Weights of a small transformer language model: LayerNorm before each block, biases.
MLP neurons of a small language model. Each row is named by its layer, matrix (up: input weights; down: output weights) and neuron, and shows model dimensions 80-335. Each number is 128 + 24 x the weight over its row's rms, rounded and kept within 0 to 255. Numbers have three digits each.
Before each neuron's rows, "fires on" lists the tokens most often at its 100 highest values on Wikipedia text that the model never trained on.

fires on: ",", " l", " cr", "l"
L3.up613:091141136098101110151107118151174121131131072118133109102130129143138081103109126126132111164140128116155166107111137165146135109123120130107132114145157058109123090092138181112154125088148117116133141132142131124114110146145188125113125144095110139119118139173129139112148142141164116138091124111123118146104139091112105124149133144139102049124111123190138134139153083191143116116149146112153115171105134185123111111174160111110114106128107152133144163176152137103109116082089168130091128115132093129120137056118169082097175139076147141117145123172114162152170110156124091116156126115092100131128120128154112133189141121149117149100122134148125090137143150157103140120112125123104072112135093091126098145109104117116099096127126101153143117130093127130108076130145174
L3.down613:132156124153081143108128170128151106125129145120122123148135160150135116134158121105084128131107122143112111137114123125172109125110139121084126104151155152111174143098116137184112123163142123121128103110152133150126168128091168136170133126086123145102127128128148130162087167108137100124117164124170132105129101139131117137123131144125131107141152117119091091101147178191124146149096152134171121179130118108076119138152164113126081091066117185132138160101124075111175116122110127125151138140122134133141141143147125097129147087103135127170165118124141128129106136110110143113107107085192116102152116115071133093108121126142105145156139107116100111120139130147133154147117128129091153150145154078139133104139117138117068115132101081111137156109172110151105143142149119

fires on: "re", "sh", "if"
L3.up567:143163125157139085202147177161125118167109129115130092115114117108134081138127133149137127131163109134119100129111099108127119115122120081118101120122130103146090104116131093113128100164109089132126131104142158135185196146117159114114125141107129149129101105110090106126113108157116136116161117171126121115121157111116143109113157128101124143126149130174097101163127116097108096120095136086149102081149140161135158122148125130095125070179103117154107166110138110136116132111078148103083124110130047153151116124152182087118131116099119108135080128129091116137125113146141112111134127124126148138111150127112089111131111132121147140110099111145106137144088135111151132130100138183102129122111119126139119118114108147119119128121110139111142101130124089104139140157114118
L3.down567:136143136070104104156131175127104143098157092138108129135097150119145138169112137174140103132143162106144110114127136148130126119133148083175180118089146157100135139082164076148129163140153095128155123166115173119149112135114150134117143131067107120150075135158097137113086105119109097092144146134141127078135159144159129115086153159160120116098141131146127122142128148116102133113118106112082081125142111146107160103117143143091108141119115128154112122132141165145075113101142108137080136111138117122129121113149154112120120135136148114164122145169153113127114132176079100128127148133106135097084109143126117085140123084139116145140100125140150103122090094138168126122139148148125133121091128116119107135087109094114129174108158141127116118160155110111131144136156162

fires on: "g", "ag", "ig"
L3.up1201:169158127137132151095126115108155126123115147116088135117099123084083094176124134145174109118125126139103120090135170134113085111114110132154212164138161139099111087139128110132153144117113139127147081126128158088168126094137112119143150097142157144117130123091159149131147095128163151101101153130142137102143134145136166186143139141155121146161186129111166120123114106149128131138143131100117133162131105075114154179080152080136141096117131104116144102102132076131141122121137107086117116118084144139119142136102084157086125099146125129120101125100173131139153122118130111098134120118155151146119149091104093171145128077094116117088101156142109125098133126157140166156141116134147166142138125140126140150111122192124101101105140148151126131123120107137116137114137088
L3.down1201:111101149141072121090113111108103089116117166127149117130169108096113094162137112118104080132122158122131149130139156156085119132177162105139102101149111131130095140129098108137098144115142127088144118159164108099118113091137080142109122079127143137132100133125137156107110158132154100165172177144162145102130127142130108154155143141154111110154127144123170118147127155160075137088180135101091152162163144132130165145071105128134134105105112139102152143117137140129110140123136141058118112134129124152130131144118110138141178135110126146135079102110137177127098137134129116052168118129128136136168121123110129070139147137164097179152128105126071110141117137128118127115153130135122134088155124151133113104108113124094090182129130166133142140109141108121116134088153146

fires on: "ig", "est", "ost", "able", " top"
L3.up1321:113143126147134177145165164144108096171095155132161107155126119127143146170115139127165131143148145126142118171165121126090130089159137131158154151136151119158127113131113106125143138069138133108123127140156146133094145100080126120105141134115109170142121127100144150171116072166175161106147141154140116109133110121143131173106106133130139115127112124127207100088127122132140117117113162074106125116099141129084134168082157111159133119130140124108119072139177172183155131102110125120140119103094105150115118152119088081090121082150121130138129155144109136125119107103106162134125136108155125120115150152161106137134141141103105133139092095115124123104124165159102158137153117128139127127094110164118105156161137134104136108126115126111166099130165171145121150104129109
L3.down1321:092160134188124117126133115103092161137121115120094143139151111156123125139155104136138155115136134123110135134159141176084138124126165114135096130190141143107146169161133128130111162077136108154101093129139122101117118131174117078106104119119142128143100132091157106117148129134142122161141133164151147159150153152150161157120137117133146173164118135107091105100132151144076123102143149084144103174114114114092151161104108081154125117135148128098122130114156154180143154124172155126112154120138083135086130112129120077117163100113136124127117134148122134104048154127146072140141132153099120102142129158114178112104129118127209120102133136130108127136153127153126147126145106134158128119149143127095079158100128112113110129107126127094137088130134107099101115118147148

fires on: ":", " ="
L3.up848:133109144097153088132107131115152133100179124132117144109072144146148133170174114125115109125117103102132106108091103120127114108125109126113111132126161159174161113134143131131123118125104126106099156158116140116157166187107126145121130160116177115093129094137127151147156121104165133130074134119126127113113103142107095113139166118148151144145163141123134121165124101130100121100137150128137094164093106134127129108103122169107114105117134116111118172109148171136138153156123130130138128136150086134118157093101094095099096117094123178134149124114068112141134107139121103132115152114165098080138166129141091133117128085138139156144126157169157130114138112131187102109153105162072103102128087162115111165111138175160157139146159140134136083123124134086123113126134138
L3.down848:124146150092136127109141128093096110070148137104129139122116108134127123120188118119118128109157120158137132149114141108118103110107157089145064107147116146127121148146111113152145120103090125160146122096134105119128106137120102102144144124106217135139087126135165068157098148113144160092124136172119144099112130109151108141145107119142143155159201159106136091166124123096132079099096112131098124140135121094132122112167150123130130125092143115139124140155138132110137170136107159170121136128139156140134128107130137142137142098092140196092112121118105108120118121105121123144127124100174113088145151127131132131135107131149121141151080124128118150173120119164136126143155117130137092130143146151101117077123136120135122150186173096154105166118142134165056162123144159

fires on: ",", " |", " of", "ies,", "e,"
L3.up388:130122152128100112143113132136122129170150143118169136114131121154159130114100120095114113159126134164119143084128148104140153115144141165135107106127144129091151072122131141098102155135161153089120139114103119118145158123119101158111113116135157143157139146108083128126155156132077124106110115109106091113128135092122110104134160089169132129160144177144092122128117143163120107162120106161146131120111154094123157181149095118138110129156076148120119150140098132109128192118126158149137134109134148152137114093135153126107147136115123152101147112147108100123081116180095134177082140117169112084158184049167148171141136126122123157090109143122116115171158127130150087119131150126137120126113124132091125129113136119121110112134137106106113156180153113106086129121120185
L3.down388:139097078091145184106154135123113119116125117100116154188115135125102152103125112138133129106126089153116082178121144134129114101140127082108152116140114161081138121120153102122167119156127102098141116116112112145106133144128120150141128124144113066116153132116109129113121132132088174120144099092164196109119122118122111133138078089092107144150103131126140150144112117109154172171160174143056127147142120115115128098170148120139101067085120116113097145092097098149145144142141109137132173156138106167135124134088101142125154138134108109126131157115125156173138091135131142113141128106114067124127081090080164112128134149118152133162178120180113154166167106154137107096128090147119153132126112102120155114113123170119090127155171128094105175135120128158161107112115102

fires on: "b", "g"
L3.up522:122159134146117146149139120115185123144150142123136112133105111110196136171099127125129115122122125116125122080102132146110126017123147126157084154144177149108120146152128124136093148140121129145113106084115143111129132115160171115130138158173125166064131130093120132142113146111111102154072181130145100095128093148119139116137151171113151150167176117130147078143116115137129133129165059105110122146139153115111159178130127128119158112104143082141132170124160090102115165091170149147136071102124153096139133143124100119140185093120142110137131128134126121119110113115151086129121154139141143048121147083105089168156142129142138136090095134117110116146132135134117149142140090137118122115090124104136125149099103178167083132134123136176117153114131111140137160100125116
L3.down522:089087165098119146106107087109134101096143128158164126104153115106155126130124106123135070113127155110121123115119143146137138136174146110142058085144157145103113157094125091090106134137116119138151133171164141169105121114133140118143156124124177155123152144129127081139086157135101098153150171123153157114152144109121080118130136154127114108148149101116177109174123123169141138110178154093098133135133143120166111131084086138091112091141148096080158145123161130127152153100158146121111130122136108129107136126112087144121139124096124084111103082107133112122126187142166106073144121142105176112167115084072143122134102142118084155141144119161101134142112154101136149119149138131101130127146145131143113106121102141108110126114106134157117153135116108144174125091156140

fires on: ","
L3.up923:136122098112109091151108177119161117158128129168152112102124179119152112143137114091089151159081110126127151110114137136095116124112142169048085126133185129149126162160144173108166149119128137099172170112160144121176099129156145142122110139187160116147135106131166165119102151120147152162080135111117110158130132144116132122155123094181143110114124173120141125145128156114137110133158131136126086135123146119114092130119106116163116142152099084129130169131129135082110126117109121135158111140131139125103116084116112118171088123129115112110091136152133082132149115141152147108137127155157132086150143094116119181127137121146084087085113137124115110081192104138124106182112142120086166165109138158158075114159134136131122134141107087134115124157118125126117117106106142
L3.down923:091132132167116115123152119154127144113108108114152145123118111173095115098163177113070153134176166124125140149152127163138180111141120110086113149131137144159152125140097179147158141157135111118104097135145141111108134131078148130138116114121128097130099136121139081125105132158122137137125115109117160213145129154135133146174103124145153096129137174154112118127123119078115136117132165135141111110095135124115146161136095125110079088129121077113189133098117071084129133138097103107112124112135172123107108135118110121106184126147101127124127137120147121114160137151178111120135107155191036101123139118116142082133137138216133116135121132110130108136150174131077118123128119117104132151077117123124124093116132151128174121154148106126125127128147166131133127160113131

fires on: ","
L3.up210:099147100139093121188125104146143147159102092146203087133133121134156085133125116117111146179114129116114126101105171106122153120125135138090120117145204127171110136120114163124088161106137126088141155120150133105134129103118160156137135159133133127125159110106125206147136165159144104138123123130140082114117081111141109133137106166169099101133138194181125091118126091139150084116133178122149107172113156152146134116111118157097117096141127153126150097117136139130101127127130163126149109166103115137134114151100136126112150136105151163133124113160137100117129136152143101127077113134136093130116133123171113176188174162123092123112121112114094085128161126168128117150120120117090154193098134118141088150154137110136063131151115112122129162163147142118084119146117128
L3.down210:118099116129114143176160124126203135110121136091166145161135140131094110148140144162117127110108130141130123107140136164140111119162139112111120165107130144125150108117126131161131126158118104092136090110125139129095121162096107137141133123108120138111147118087150113141131080137139116101111138121088155128114125105126139131105167128118167089135118125156108139088106102110111152134141201145145130112172121153110126109119139125113121066072114132133185209130112097109132124129134128120111119143135151115121121178106113169077197126126132148155181122140136157140118150102151148129125122122151059118142147138112149124128124135152155152143149133133110148164125132142084132111122101111115179112115123093123153107086138167133113119146141117128130124110156146112079092089107141

fires on: "-", ":"
L3.up578:170142141087138118141111155079145132094152107152132129152141114114126135154148131147097171123137110131132112135093109136103132110098139103155104125123164126154149098118113102135151115091107159158146108120145117119109135127136111108143140097117185132101127080134140142148127131109150139115154135125144156117155121149108091163157159075133131124130155185147109122144133147134148135147145162129152126146144152086114200108120116135157144113099127136069095105147127133109145116138134107149108114121122128089111105096094114098122144128121140147100096129105103114099126114160095148124128132096124129159130127104182119150105087120131117132097135165136112136117122109172115100093134118144158071135150135191118136139137155133102112130151133129096167166170158101105106159112143133
L3.down578:109113116105151122114136165093148154165156167147127130115165118117140140117166157121087090120140166142101142106128140105100120131153142074142093155133123132102132130110135104152147137135097052113133093126097136134098107113153113167174155121114205127141132141125141129131109142111099113140137128139101175146111134146145114109135090125082147170155146098125119141150126153140132134136142133141096119108101108120154105086105106103143111145123149099186095136143178128119124162113114141118161140138111141154107128073113110134168133120113115194119151154158157123116130112121124071108159138129132156104117118123117161097118113093151097100166089110168154125081097107154159138150131125111120124073158154100152119096090126126131093137125121135122141142085133106122135166134158129

fires on: " |", "; ", " | +", "°", "0", " | ."
L3.up628:126167148160092126119134119105139103131170126134118114146153117129181139085142089135209153129160147117140094085123153113121107101157129119140091101163105125152128152103133118089128138109137118159149143102098120146117171182137097079154104087112099119138142148119130128149133140136148122070102118125127094165133117188114124172107132150137111137152122185152118121133151117164115085110137136139138142122105137125158118114123116117146100105116112142088135111097110089126162137151154152089147128137153155136124140121151150106133108167164118147120102121134103114115149133105062183129153139084133110111154132124161142132145122137071165154134132157146075167118121141148121095119114091091143111129110163171121092172146145133135137126138164178105144128146104106155100121127118136
L3.down628:106063149136129080139128128130113135127137124116161159137106126109118147110131126078091101115093128175149133063061126116121106106124168140108104141156172138121108146157144117120115131129126115118135124138119102165155105088080161155151106117198132112184148072130159141136113126141110116144072132121132159161087139121109151101129115141137056112188174112101180142139124110130125106157126176112141143108164128115127131117114106087129143082137163145162131141161145104157130137163114100143083117142108189123133130140096114112119146104125127177124091106135131122116112126136131123088161113156135147148150187135115135100121119106093135109122133109143143143108099163087118099117116132143122151102131136115146118102141116139132110153131106166118154099165147092092111116104137154

fires on: " |", " | M", "; ", " | W", " | B", " | N"
L3.up502:118151116104117136161124094118182087157121080140107135151112155121173122127125123112161144113120135126112118097119135158087124121110126096129160147155121125157130142138132136086140114147160137145164159164110147130155136132124114128159095136084118135115108122088155109119117152150146132137092098112134110093091128112141105186176114079144126065135084172115134097105160123133138119067125164138134113168132136132131104148138130138141142146090143172112098109127116082121113153171094097119141137099106127165110115115136084094161159138110139138096152138169089130124163100110128176130109111122126104129139120158169120136154093136122102149093143152142111147087120150132156111147123085128117096156081145109158096126168142143100081117121179147098135156139095142101083096150129167
L3.down502:158135117170162164146139092096119126101132104113128141113101139073125103093136108092136130104137134143128097104116136130120140124134120123150117130131139147158134111119153131139076122173153144143121138140120136163082150068141124123183109093159117121134119102129132130112132184130153129150095076107119172085129137119112094103164159077120105139098114163125082155132118072127094177111111120139168140094122171177105158116129104079155160127165108091121140115158144148157153148143107083089127157117146124179150120147131104092219093117132121154125151132139128126099124138118158143085147142146117130137093140084116113099069134113139069129109136109115151143105059149169103142114107112141108120180139147092148112096143110128141139154108117141144121121109105112115120125070137117